Part of a small language model's weights: untied embeddings.
MLP neurons of a small language model. Each row is named by its layer, matrix (gate and up: input weights; down: output weights) and neuron, and shows model dimensions 32-159. Each number is 128 + 32 x the weight over its row's rms, rounded and kept within 0 to 255. Numbers have three digits each. A neuron's up and down rows have the sign that makes its largest values positive.
After each neuron's rows, "fires in" lists the words (lower case) most often at its 100 highest values on Wikipedia text that the model never trained on.

L6.gate257:099100132182128166117104213178135106094116116140115096142149166120128091081130154085166124061092141188112139089125142109159131151154163120202209100102144083159090151145055134099148137129133104137056130110144158156125174135117108109130107098120179170089181136078167141163124178135152217129078191101146127137138170125148156124087139128116105175104171143092179115075114141133096135178160
L6.up257:107109132148122152115079158164093139115106113139132064115162185124101128114138095112170158085074137151143101099102152175169143200122169143189191083142144099148092103140078180114156144175135135109074171082136110157128198138134117101144163155101135113129155159049188202158077174085153133161100093172141120078139134148124100131090153117140127156127133120156159138057104122086099123177145
L6.down257:166136148084117116089125093091083161117104085119133108067105158203133151131128107170126128055083152180200109125107120188121172125072141169097123136142123127153093110127054189124105136135111176067155100146133114134087141142127120136130136148122170129102143149117094119124129133155135186164146106134148158125162113125162119119059114104215138131126104068202178070111115137142162146188108
fires in: "not", "most", "more", "very", "less", "too"

L8.gate85:152123140119189115179098146151082071103142168070133127086169100116145110136140129173151149105156169126124125145108130144131107159134060183204167124138167094107121078078177195114139122103188139059097146137178139180151142130088135156167168140137105189169150135131143156151107158155128157083102150135135157141140078145173122131041079146111131153126154129115108130042112147141112114136094
L8.up85:116168100158138165146166097181151174097104118149099151150120140089064108091128159162141098137042161133151142127112097118094128123139120129194136103070093086132107116100158143103114145137119110082082114138084134119183134177153200131133136137152112143164166099175128073093088158144195119130176123146181127139190191119142160133095095131100114130120168131119124113194057197097096155136065
L8.down85:100169148157203116110164115122101123076135124053129120070145117167143115129146116096112128167111182076126162138107128085059157121098120164132146137100096099229163129099150131109138138100197077143102145148154166169116092141141095125075120118163191120159170102131200110154117155132128083137094110127143107099119061147121141177142137094127165094106115199143084195133132133074168140154130
fires in: "after", "before", "following", "to"

L10.gate26:129146189111096111187140158124130116077146073167112186168092149126138122144075045160103114149094133163186170134127082090099151076083107127137156133104125135124100166098174133124166209178131101106090151145096100138182116175113157141133095175133142163136130141048159083107101167171103162149134119090153112144096105179107109095113066112129136092115155149135123130103118123111223186128174
L10.up26:153102070155116095141117103133144115167107119115164127119111180115127132136148126197167113125077104126164109110098133172102126068132148127177120118102173182190192131176151181123095125078107146114184100127099150110161196143104074141111091116119113099151135124105137202127174147157090136130113175097130122084139145137095156128139075159126163151134101174102204155212083098153175140193120
L10.down26:127172135115177095105129109135145077101049149143094131098063130088124119104083079129178149125100148109135127113125077067193115118130149173107126113095155186107081102118125052143136157126215116192134137182122085125071160129154116135141154154090111158123109087126143137159106063102137080154148132135092166140104104086115115079108223166142130119125120107124070154129115135185155205168147
fires in: "the", "and", "consists", "either", "a", "died"

L6.gate415:205134173138094168168147119170122150092134143133162128122088210166161136131115128074120114162156107059097134172139090143146093113078204109202137114107104160126147053114078143084123188141143126185140117128109180155115154156133160098160115155109141122091091128153123148142167142104083117105114087045156129106162181170127086117107096105093097115113086116154103077065167135096103127164148
L6.up415:176144108014108138081169128161218126117101128134173178081090095181182103158111104127221136156171134137107072150105137122126108081113189128159094092086119117123075087082107153155130076153148122139151150127095173090088137114124111119084120151109093136107109146163107061134122100189082131100159091102137115111120117147163158110098096095122135069149118152125128084146113138121112177157105
L6.down415:151123127144152181171092162118075133063171127115132143123086207112094100088168186086119130219143135076128130134132072147198136155092144143113140142125119193119178132131102129115060117167149079169134110106141162183145099164103193087119107145098161173141101125155154150126126124072137111145077111085146128084127131147127108087183092040133134092080086100133096092103085140107106162129159
fires in: "which", "it", "who"

L4.gate57:118125158110148176168121095120126124129100098172103157098089151143210123215097089111147101068047138151088153141138130131153124112138116141195196154139128157137080164107114138091135116084108152095098090150085130159111146113120172157137145108121111187177183143121142112137158170128117134178150131117156123055125120101174111180118099174109151172109117106118166171090137145112116165111087
L4.up57:154089057098132100174167114158149136166159191181154128128166130158061152114127166126064158188101115149127199150112162128113133092102118112111087106055122110093159130135162082084113157157102133169116095104121126117156150109159126076138156157156109138152124133138053117155136092176130141095140111123141188157166147205154082137122158141111180128175194167150108090144137117102128153106167
L4.down57:132227186090164096138086103127136134098139136159094141091155151147184119155151107118116058130113156128116086119092099125121127077136132124190147117213161117167104091091096190163083128059145142116112140160105142115150152137111161150148112079131107118126144108193173156135113134100121115177149094140141045104137140106103166153098111151126156184070101068110155131160106106112141134140072
fires in: "or", "and", "while"

L5.gate244:180128154124231156114053102115099115183068131127129127076122160190140164126204123104095108124101177134194162107159121128144139127123152126149147165090117144153113090127139111141128122077123095135078129196150118110177137084111103135089099192129170117109091110100117079108130138096089133187063146096113140176136100113173118122059123134118171107128170131203125151145078112133158124182078
L5.up244:106117118080148155134125157104090110102069174150116170136124083096119129185096129068192146134089181120163164132094118142165155106130112107181135129081157130104164170145140128124147166157074118121124026130165133078097157125122124085109121100122132139154212157132109125098125115130080146134112115155125124097159140068150139119129158187148162215126143163077103170055151121106129138090091
L5.down244:129104139155084105048152073107117124108138069114113089117101155142162076124165095203106089136087088180128185099102082115125123137124205110058153102141123146206101161169074141119142146066159156129114091138158180144110122135115170165112164165104108110155132134114137146173121121109158124104167140094125090159089092118136128088157117141144098080123145104185113058168092133086077164140089
fires in: "and", "when", "while", "johann"

L6.gate52:117153085171121093138143079117129129144162125099137168160194090114095139147070154101178126115111106085120141169117180105151109087113118177158160085092173107157144146114132106098142159146135159132132154065116134079092135081066146138159130116122106154163169168125199130158126115135148170144165094121162126128126192201139168119127176063125096120138090177064111164058104194174121206060121
L6.up52:147180114147120100199170119091153121113077126036056155170164129148143093098127107141149175123116153140089123140122129152093132109128137080133106159129135079105168151165118186156146196124171105137094138088115109142078129122112135146128111162189165076160113110130071105099128149139152089170156119101133194088157148130129078127097104182163186131148112049132114106118111078129104149126183
L6.down52:097124084111157161121080092145083172126060104106136121074133186138088135147168164197174115124159166121129109119109066110100080146108099127109156141145208161166147141186136116114106124133124111119114169165128131175092192119125142144079118141062131141149112126097064123065092177130113142138123096103137107176156137098134138133159134161091076107108085142123108087121116092129096114159106
fires in: "would", "to", "could", "will", "should"

L14.gate333:115104160143131151107183120107124122132105120152121120158106145158128109111126083123176151094152167094175133169127082098100147159124089142099140108147155142121125114174101173111107080129141155172169052161167145138108144134117183116148099182143148070121125116094075083126183133107039147206087139107160182157134172135187109169142212141161077099093163110169177080119128111156128113171101
L14.up333:171151149182126092121131149113089110117151152234084073096120137175146162128102149150152067094192125154144136124002104141131099121160125152149130110126168092112132161160122102110089083062132121119085130132059102178134149123135104140123157113151103111133091147116147173131157135077128102164169097185110114127155102086130143122103145144129123079082179129140167061111066142147150159124161
L14.down333:093190179146122152169161126073093115119121080158087127149120063098084092132106151105187172164189137149059130137051110138093087153105088182147089125090119114153135203138139154128104124120103134111160135151165144137108166120108060139094083151130058096073117083069136101076141189054112130104174122136128086111147147160148148156126074154110081205140118109162133062136094137113125150145141
fires in: "as", "assumed", "associated"

L14.gate292:174131149139139141124065111091151084075165122104077148113154138101061142081134119127201172184134160110115115126122081120142212173153066160127108179128153095111126120104106144144089161098116124113156103076145154148129137147123108156104130119114163129148069133099085095137131157153133087096091118105124127173138132095163082100086158187079081162175087068075121141113102080118135083099122
L14.up292:163140110153165148123154046108137094104120119142120154115179113113120096184135104090147177117131184085165069129051063147085087124102135110151105118133139136162143066115181131151144171132168100162096094112144148202113153117095144145142083179032140109178138097155158145097125137115121102076057116127183139156126081122144146144134140132093094070100147146093185145101113058102092144111082
L14.down292:129078102088185170149155088155111114093097105057156168137116109148141100126130106099175139145137149105133079108110188092105126144066108133109139148143108137078119144137139103147097174177130186104180153106071092129065104140136128110131127183161115102162136137103085156117111163080140145121118158147150129110108179102172083172150132138132099150180141100186132133120125137110191078163150
fires in: "would", "to", "can", "before", "could", "were"

L5.gate241:110083128145154110196169140153142122089129169018147164147157119113139094124127110123137175110016137109100171131125078080114146092123163120125121135105121118144127108081133140070158166111156168166093100114089107143128153107156179143070106114111135120200148128113155102133114118123135085171141126121179127173112148113087159137090173102113139116096158106066111160111112126123121124171144
L5.up241:082161095126152133106192148173093085082145162110152092083168133127118090100142097125110165137092165101094109135114087090142173060090150148135112121064096112116116163073105138120136153172149109134097083115142106150114149071136116115054111098089132108203138134106174126117114133146116119185154090156201139163125219163123108159064143140092152123137160143073092166109135119141118130094119
L5.down241:178158150133108141154151171116125125007096046109152206162110122082087061136139119092182083172114135089166180173110131132119117085124131127155140154108160128147109097137113160146121151166148066197139116073140066124092108130060194130132075124090120124115164124161158124078144121073146120197149124133121160122164185166100156111144117107130131130148106131106143160138094123174146100134164
fires in: "to", "not", "would", "could", "should"

L4.gate72:166115042143097071143087130185109108123139140161115182068150154172148123122102072187153207090142140090167175159137152097076105145152160134097136093110119132129120152121130131112108132084137138132149103089120121108117102112064178112134102132107122190113184165138095165049148067130106133159142136159123070115104134135136048084087117093127077112189022117139130141122115128123099125151179
L4.up72:130098159128111172117087132162121136115225077121076120105175147175094087168110124113092156139082143114088148137100114130126085099067108104185102148177133187140060154113091106136149147110164135213144122129138093097101105124106143132145115175159128094207073141139123090080156158127054143145188132138131077153122113105178102100122126199150175117145115070193104091151108114179184131147179
L4.down72:068147090121125170088111112167163133106139088175098127144096159174116137073109181106125149167116134173123120196095147157109073132101137141117164148102149069131123109116112197094098155041108085132146120117133102107134144103137169166120123155131150097084137152144130116169115129093114093096142117095092087145138108168131154180171141093144134182095155147114179096123121126142079202048111
fires in: "this", "way", "one"

L4.gate289:109101095132104145124156115105124051179209139123171144120129088099131126091122133142155092146087151124136125146176063123136068145147141162099178150160119121086096087113072123098178093121110101133093206107121175098112108170128132145081155126128171124158091164175131156143182096164072174099128159158102188152145151136096170143148167148128111117113144117135145083093147157152103145141118
L4.up289:088110099150170158099095107109129113145149168093092112099140143064120109126095153136155065135144205131103149130179148163132154163094116174131171130194099127123125132118160138134116117120092090148073183159099124085162128126138121066109133091144055184142155122172124139131145045125087172185132122180167109108139106122170111195092163111090134138161137136129147096137149145113102100140054
L4.down289:129172101125111100151139160114138143170087190131120097140118053132113110196188082133128108234102116133195110078132151149133069207104099125085140150126092129074154118154145140072078082098114110130105148132116090142092122173115116094124122123167145125139144136148144144209134055108148125159082140195149125176149141114104101116125099119108150127075138136170134107098145126127155092097136
fires in: "new", "united", "trading", "boys", "associated"

L12.gate314:120150041129154152150129146096114126068108087125109181111145124106121115143089054091133108118101106150204185172105127154177130149118107110199221111081165197113128145150083126162109153114160090101135145115167196110140181098125057107126121115094124156152094130120131131148138135227150155117147084120110120101129088232136078104145115133130145114137107158148128092125084190099160143129090
L12.up314:170128125226096117165073139148118142121111094121202096129077170111106108135158077135097132126163085138126174139088102139122110165128125179124111140130101120151097128181145149098102161112152104157123157161110109186122146075135123123144093124069154091093111129112134124141169142078136093108184100112082134119120120133148120142155116157148187093113132065076153085132087063103112157134101
L12.down314:134144138192172131107105087084104081165142150157169150127142101066099126113156182110207089128137114093170102092128116168120115145102090129124138149124186131201141121075075125146145186169129135122148200097096067090181132129122140154133146118095167096104131163072078141119099090157114106130162109100163116087128133101147122128038093115155123084094177180065106125133095120113111125152141
fires in: "was", "went"

L4.gate423:135146115128133102114180134103093154109091150145183069148125093116194177128118124153081124108119195094137154119130155098159158087153088160140168144138195123085152195114127119064155119171168135095152161133133079223111101140186154106097100143172125106143185105112108106114149117119166187132094104113140120127141162132101139130111032063084115088113079186141135167113127149108175110163120
L4.up423:114054173117084082073150071126142130158120126163140121113105128141153149089133108104124123118106152100181124105062169169129111148170106158156128168124161178128147164191121161099185083065170171069086125106130133160139089159118177141120123164173132124162052117153132131141104124120129163080106075137080111094098085133089165097085179091119119096093147102171163053089088209130129125079168
L4.down423:154141136082215147094135134019089095149094115093150147078093148091143099128142133144146106174132117141123113133121113098177135120107111118090121123064163117147123137076119116098120145161111125154107164146154139172119143123108152107064142136073112169143137164129140152165196101134163129112143160078156122019219172079127132142142093153197096147068184150165137139177129140097144168184103
fires in: "as", "grumman", "with", "than", "genus"

L5.gate20:125132141159138093150115107053194157103069100146130202113128149109106099051118050093147110144105172108169138169066071079118105151150153129164171096142090075146125150149098119152047097140158121165119110155158123127104176170129148159157096157132101107108100163077148110069133117153087107159104128140137122129110153115131126092119144080115077163164169075126152178130104110088103088144087
L5.up20:167143124162146110164161107153159166121064125105102107075107135112095083116132155147155120169151149125121199187174140094114115109172127075131130153077123125095154117142089100115129123151165149154118107137032144147125172069174062123106087098155049114161070089119132180179108127172167143137120130122150136122148170113124072123122133154156125213076144153091101144119145135144075095087096
L5.down20:157099173159124173082124173135105087161139134177148108109120129165122169099100120067142120088097138138145058105105117171123118150168130164138155146162030118166091155092095222131066134121122144126127173125108116103132112145108117112119096129105157151145147084134129098120146146146119152176162119128069142123128157114119135158046177120043166147148089100130144098186092162101132091168155
fires in: "as", "how", "inspired"

L4.gate407:164103150181129113148080131143091129197083166155153128116091135139118144115149068142100116118135074206112159108059080114127133134125090106125135151192170112131109120132111149135063111104124115177167126145126132197143141118102099149118142179150152137136117105114128120193152154146100075148137135098166116158146057100144167097092129136153149173140134178063161122128091044093165129192062
L4.up407:127115118168131063074120094113096166216112094137127115117111128154123145151130109119149119138056170103124181146204130130107152127122121142140123086114178195104108144137144133150073153114129149165174111172135098142162167094109165175120148142119106114160079133101151124191104106155091133143176160168173158171070106111102133119066150167139153161083144183116190137179111120131132108110121
L4.down407:114134146152150116075108095192083134121133147161131190103130087197146117146191129126143098131102145198146150150090126141168150144090109123143127056095071121182141140112122181125067110095080079090183135143085148210179160113134163106128169174107116143150149102149148126147146107088118105175175088179144138176163063126141096160090136125093105158130099158075123104105112116159146100158090
fires in: "when", "until", "how", "if", "since", "after"

L13.gate152:105117117141110140136146108143185141073081101126161153132164093093135123141121078185154087111078122120083124143174113092078147148158155156137177151106179141145180129128089195088157162164128147138082097070112076094146195115148108122128135129115118136161144106138117137099131163145138127161093094168087138116130158119118073142114087055146166116135107119074120186132037165195170107150168
L13.up152:157160089108136013119173124167094163117118145123171102159104158115129148147124162123164138120104139086147109116101089080130115106217099128077110109136128098161101216135128093130126170148157130179158125166094145145096079141085153087128134064130121113131067096088175132135093139151113135177113089118172126086157121109130159128162085113062101118146179142118135189067078117133129103116126
L13.down152:129142105094135088124104059222121135141094132055134167163101081148089127100117103147071124109121134121172090090137119096074099104093126112187142095122159117107075142154127144091130192132069121122178150107102126078071170149112107141123139147082132155173164108152144109048133100164142146124118105134151099153157096130145141135101177118128144147126137148106142151121150091108068115119113
fires in: "can", "to", "would", "could", "may", "does"

L6.gate207:132135123136069086112142116094086134182120130161093167123161125110190102099151127155133078112090117176146166121150131115142134150123105127123168120079106066083084096080178142180134120025121187147131154135146127120167141181142153132088068175121127139148129122165111145181116152167120108121146183155166141078130135101076101132082126148141096120114153156148177150167150115150135170165148
L6.up207:074160110117116151178162142159111153160115136135114129096122076156151135086140065176168095104092154150108161114137167153109170116126093115167128127119110160106103161159103122128127137101146130098101097093157149123085090133085103152127216111158126145107103154143133077104139137116037121199088117181108101106110130102174227133130126127178139124103187142130080179134124172132142121099126
L6.down207:106158156153147092179130120127122143082123117132086085124107128162142106088078141131141143142078082151157089184092183084144154119099135157103148180076208164151164179140204096084111123145093118115143140147098062228157120080137088102115084134092093140115144068130147089105115168111099128140167097109137156154163164119175094096152137114135098160144084097162135124119113173146109136089097
fires in: "by", "while", "if", "when"

L12.gate126:104101091119097164191210096100136146172137129093095109168106079141135117092159122110167130138125082069174092131119172169178080082128140111116118130115110147145091055126091131175161131083087171090124088147160085177122168105167117095118147113124092096106086151127128128165142116145112101130098150128145098129116150103144070143095139168200137158126118117080180104084125151112076065106125
L12.up126:169134196161108110165166053112145078149124146085109120078112162114145142164173121112158113090189156125122102135151130169168091116078081076114094062118138098149093201123153178137114087105118098146112120089115105096153135147087129092078130203170121048106094115149064142157128097128166120128099151116136132160134158114146113096087163162159111188123200089135135071127099087108121113070144
L12.down126:089172127160160101110170135100161137109079154133085104118110134136148101125174112132126171097170092123095179113130148178134215124143170113099131083153067140127099148163164125114143192085095146096137144087152170163114151152131174120190138173098123167134112154079120114137168136185126109132117175137078119193111180085143095091145116111186136147109140161085143140116081109122103126167166
fires in: "on", "number"

L12.gate170:129138153180153167112152090177182179127082126151109146132159125137149158140183147126110056092159186116176107095113122128119194153106094103117176156093155070066176119120202127110088199141110117148181087145134125141110127103145109072120073124139088124187106159130119131130068092139146135118088089083143117141118091130125049135097197129100119131072172133100100159122128126183111192137109
L12.up170:040064180173146150089137096045126125102156158114093177140113152136108152104124087118166142113127115076126104128172095160139152161088129199097129145116088144157121067068097143134110171139089191120134151202122126159151049115146109125105120158133110098104094129166182088118125141075154069109117131122108088153112123097077052118096136183139117173115127150159123096092174146152093133152048
L12.down170:162133103163140090150137106157151132135082145176185084140154169140094080099074157106115056154081097124172148097095135133186150102173119145112137098146131133178189149084155140130128116142145102098176107114144125178203151149166103138144104158140072147145133131154169121161160208154102101102154165118153049153152110128084120144065143125085119187142151078099167119138117136127161093080037
fires in: "of", "until", "after", "during", "since", "to"

L7.gate94:164171154117131147096139128166164103133094119170133083131171161107111124085176140142144061133064145203131158120113109117156070145092121141105129077166120153110102093167091166144087064119135162159116132048141159050108197088144144154141136190156132095083136116168097102149154088142151101120170143125156186090157162159134158121111126146137102049084151143084118141167123107160117168103169
L7.up94:140103140119132125119149132147141109086158103114162112113056132147124109115123158159130168182071175172217143132063146127143070113099174138142136150190112144121132159121119141117155070138147210087137097150095137076127159127096108194163143136069110157109162170095169084113109168087131150176156101146123123107169095140137167099069123123160107136152063186170129191099118122170168140128180
L7.down94:130105120123133143111127112138145156090130120139153131129122124120091160066078161123171090067093149108121086117163132100135122172105098188139168114109119086132152129106148172141076110130094115069108138069094133162154155148169119128137060154181105203114184116161139124163169168140154149130143152075145128116086093109155104117153150090159118148114042144154026165117120075176134101139145
fires in: "most", "species", "more", "of", "very"

L7.gate345:138108115094101107107095114177138139183207062110106145091112192147170128170110162143165116181183202145134143178117073163121087125168178122100141128118105150111126100142127101116075111176108081164150150175141118079141107119051144153157141128118166163180089141147134159095115137124151129097144167114060111151071093175126098152053134136193158106108173103147142161090176148144137062106133
L7.up345:062125084108163146108075099169222137083083130159115118126093106088148156130112132136057106083136084147185165132121062158186171103176148113137146127120106167113154157127129162153114104054145063162139109157164084151206128165092128175125084117074121086131134151095130104125096044100104079105100149148157163147135133091138115115132130137100193146149121147192092180122133112175095144146177
L7.down345:104127090145111147158061137125095124171124115140103157108070186118163102112173131144108171110153109100119126163093083174148182084129082092152123095093128153164107085161153111131163099125096161093169117120119186117130184097149173105126170098039129143138139228058174127108105127137137144114125177116108110134144170161162140076132107170136152064145125115129135173081106106132149168168142
fires in: "it", "him", "himself", "cm", "her", "above"

L13.gate135:125173145095178178118141117162059067121101125162129145144141086138128101099132117088120100131157155121128120109213121094100145177122058137109127178174071110115131119164150100112116107147127138171124164163166126118144175139141161114095144124115156151122087093115119151204118087146132149124058116085141120158078152104133105137113084124130177141149185158112158064050113159111148056114064
L13.up135:103119059113163119108139146168142146103096156159125118152133116149161107117137109087115123190151106146091127085147094142162085184091169091112119129176169114076102129069094143074110152160089159176114119150101076117062125113145125147142171142128131110117074118141122134175113116119139125124109195146112082122125165161131184174122096110114089090129221070102208088135095075134101102103133
L13.down135:130117126133075105138158076138069113054076116175107202096100152166147089070120101090125147170157137160150057140126110116154088160147137159106114173169087089111025122140088105116114129111088160159091101102115063088160107094136110133141186092175155090109119160182142172166181107114189152116086123121154152105099117109087132145157173131142157141117143156154152161150161177091145137172104
fires in: "new", "united"

L10.gate15:063120149158145104143130118110198157133091096129126158096121149170150164083177091115075074091124170111080194122137141111122120159109089131115116154126147110120039143113126150127095102145108143104129172142065108148120118158181079142112142140129135171182116159172115117099119131186081073150110139148073144120154110109157142199142124125129142095109174111116137123139157081118119152045100
L10.up15:160120120192160141112112147158109106166138164128147131130112156137110128147108124184128166056103145089118182092138141113124089152092139123134115179113110092169120103161135139152147159141097100118146129095123052186081131216107060097110167173073154168170085156123135123097140140192161064134174118066133101127143123136162130167086147143163159165113184155100122091180126125127176161132093
L10.down15:116115158133191097139065131152122137110173157132182135149132189131145072098092066177126096146103092072158104117136083114149138169116115189080142158150149180158073085111091101159082152167113111134125167180153115161148114149116106187108140166159151136119098200130147096166123157156099119200099102130099165163154182186099113170118151120175140148089150112136086071159126100153079154105066
fires in: "after", "during", "while", "despite", "to", "following"

L10.gate331:114118187105100138066172151105096086108076131130103136072102112099125124138120109110134133120084129155081156165104181125156141044091153121194089157117121148094085113165129168152146113151117125140115087136102152154161127140127129095105115109174134168182101112114212127084154133159111108132113179133169127182128179134176119064110130150144138116130037124144132173112111108081186165165135
L10.up331:080085141177104096082181135104078112149095117075097132138112150099145118179120177161165138134138183111159090102137201170111146147125111146117136037122149120127148139152166216143185099145153181166146105158138142148092089109158115144171120162100110215164118113122156116080100138178100161146124073105076121134118131129116115117132122134171178163114091129095144080158191100146162105130164
L10.down331:148084116171090115137115111098104125105126148161137106115212153125164170128055064130148146075090121113139133068097142178143145118111104169056108143154106201091096144149076095117142141130089119141127095115110151094159102119119174144131084144130187187041154175138166105183190150129098153095107113125082170149118123091132098112126140120092095144164140153086180082149129124153154094094180
fires in: "the", "they"

L8.gate350:114077104114107135166124140178125161114146074138098106099154204105155089125109174118124069141058104094156165146073149137104156151176095110119165096158138178121145096112119124157086110190084094148095090169184123136159131100111111098110177132162187088144125156139141133154131123144138117085110085123074068102148116125150186142108083128172196140143103094117150164152150101190114184159158
L8.up350:073119172186080162153078119171119123095103109137124130145097151138136138180078147141125101112191131127115143132121088136165115116142110138127142178088161172109150164124143087123145121155097160145130125152182174136046128118089146107119147061069164102105114096119136120141086156109134157116105161149068101059125116119169114208186103156120145105085096124173127102105119177133099143043156
L8.down350:056107151111074165118154111155141078141076131165145096155143145090159125161115159134138175202150151152138106120123137058130160052171157138084143149155188129132098109134141026152060120166116071120123146069130135109128134074112109115098132141083160111092141111124073144118120151076140163124085083114090143161142223111162130131147144073128190122137120159177185125075151129132130113114193
fires in: "it", "him", "film", "himself", "often"

L5.gate383:155090126079152138129148146083173163150151118161133148116134137139109094177154114108138118134129141118194152180103121165141088156111149034207140146132128144127100083159121114169148125100152117091116140171137147115146133214128136148115144081179189160164087148227076116087133105166155125126129167177146176105112086161165133145176116115109116085153093134107176133071145175119160146186151
L5.up383:138132121104109130131086143083119137107139123130131110163148106131161144127148182120118107109104117130152094184082146170098158190083085108196109115073136153089121123162084172164099089146104109078123164129143117057093090110139121170109097156070193220130057118145096195123144114131102124146078102125138104103104100131157093136138071099107119187114111127149115083158156047157117160118156
L5.down383:175126140167157102126100139167115127118174162101115126082134106134127173083098129111142126101085135133162109135127127144088195138095132173169134158071127160152096171140105123155145181084157103109168166107043119092118124140115149096178121123141187123150136055101204174123174153088163196091119090135146074100112092162161114125122161100109164186095128148170195114175112132128136152113120
fires in: "it"

L10.gate162:124089107135148138061128110052200058103125071096176155164143108082133047141124163130126114151086158086147155112148064081167084124095085085179082240128125112160101119147127141149100082164144087140143179137065147129154124158105137102103105092118092155138156164103141129090100081111111143144102132156090108146104129141123133130120076136132134104157117082128140185109168133136157150156170
L10.up162:147108139163091100131161127118102127124137120138151138118145159148119150166165137109145176190133155114145156138102119079166129112067126149093079129112133093121158139106137110154160096100142232137143135113133103148133151092120132054126125146143128108116092173125118141172128112126079186192179143066101181133136124145187165144064218185150075174090081052094103066134178123087123195106092
L10.down162:169085086152113147074118146027105106060119161136141095109149094114087124116137133148167108058104187131114018159137112112099130168144186111118149077143115145162156163137107126144134116122135153114051090145103089140107105166109105134130074109155139124144149117083187143139155103171102105137094110113179137096141082111152124079119155131161156077144109089136132157086149160110144087075129
fires in: "or", "and", "an", "consists", "according", "depending"

L13.gate167:124178142163127077138138066112078139090144134088078051136126120112086133119151109104149082078136106112130113122151120131055118146085138212124171112124138143142164091165105134162083157142133117151114191115166130175182149144143083125146178118134167126114143140118159178176113159138150107183098170170181117165132118099112144210148060187145133112178097108137122124092144135103127182113110
L13.up167:095132117153168103104129114149114217079077108166102114097131173153091107117101167097161102112155126199137135117145165169147107145120123129077087096091106115191115046148161190116103175160117141109090167158147120186155146133187171112102155153136131094053166148189189108097133182178105117137083135124174148094123118091098138151086161156135065135138163176119195127146125154092140103158139
L13.down167:135144163111160130106108122129150176104148116084115158149179127098159129162121096127119154109161110122057207134178179054134121126129116110136145116083112100154155096117108099162121110161140095130103123123123143123132071142143151075105132132128194137158194121114122120161097093136156077163109148098156127114106129134065084168146075117122212026073118116126162155062102097062165160119151
fires in: "after", "upon", "never", "before", "by"

L11.gate95:038073130215069127156142093117170133122113123108130138163159139112161148139151093144114116087150120085164101177115107101180065101104090098138047122141127167145158081145118090140111120098171106117110121135119114184112131119104132150087094120169100136128147104137112114159102122134126129091163110097137189103105096130157138143108095136160104136095114119094107102093138109095162069166060
L11.up95:150169132123127131087190116164157157127142165120160169128139142098159152163056155126094166131126069106132084141096138117128115144147137115093107163116117139183141136085136181117111085084093108157144174120113124189150173103123173052115152152116133143108058129060173130064126079110167101090109170150098086087175100127069116117092101109164171185109115116108162066075093143086133141096046
L11.down95:173092066147117027104101127110117115132155160124104151079132081164190115083122138147103163175082159141102160164155089135105144063150109163176118115164131191127164150132145182171166118069134135098120115088099193117161131124115175124118102125124147132106086117138098158147115147149115226157140141171163079164182121148114129160127155102136163135155181078123138069080175152111137071135119
fires in: "on", "cd"

L5.gate240:141165101089098153140152179151128124138070144115136124194182108145190112170145128141107165105157138121103176127076095108130137137022213129111082135107148155171092082084117188173121133138146136148071148089054100118155104113154110097067129153119117127144143171148138134104124101099132136159143005124162153148125145137128142143096106130148057125108094140136133138116128119174138154167196
L5.up240:097121138139119088186139102144108141151157128122182126116129124168098134151159129057167059120108087120160172156121172175138105100091159111098188128107201109070093079158153105119070119162120121114132069141149094128160127095068184126133160139118126108147098172181223118158094080124118132140173175140174079154160178115064091110133159167107151101173083154080115113156101092126119166116106
L5.down240:102135127128162135112127140143107176082181105112088122105139150096165149133100096154165174079156139130094137132105085178182149129118133087134083148116129158179127189119154131149183095185129142136100137084124156135119098159104148108121150164111150171134108164132091127031145142172124147157084118147135136152044155145128152143063086104119117147143084069134201074099180089115137147137088
fires in: "to", "which", "not"

L11.gate51:071140112139114164129120125052194145100052099137077119146158172128128161175137146092126119148156163155043136145120198138164094118128141109113122131077130097179128136122163114134094109085139138156148078124105139165193075122171142148128138138149079143135082148162113096127148133100122071162113166171135137113132088050176144150126121147133110130170125143132115098108131108097094139052081
L11.up51:096128112160144118147124149026168133066045053131133108118118144175124166141150150082150069160133133148128156154142162075174150146137111113089140070055120118134133131140143149148037139124162137113127088126087126136150149184125170095166146133121114086107130168165093137153158135137166099160181132158159099038100147142181189093160103127066121131129096153163139157098108133130159142157112
L11.down51:119119074143103166151171110132096107164099103124109119092173140110111075137201173106114111123114125152073233128111169096138159121091111110111140154159083059119087135140140164111115126113103184135187157091091108214120140157184118104156121147152141146139132125149133077122138132098067086122157162160136145116150120161095115171148116122126095098083125160099132083196143112155170114132107
fires in: "of", "and", "in", "for", "from", "on"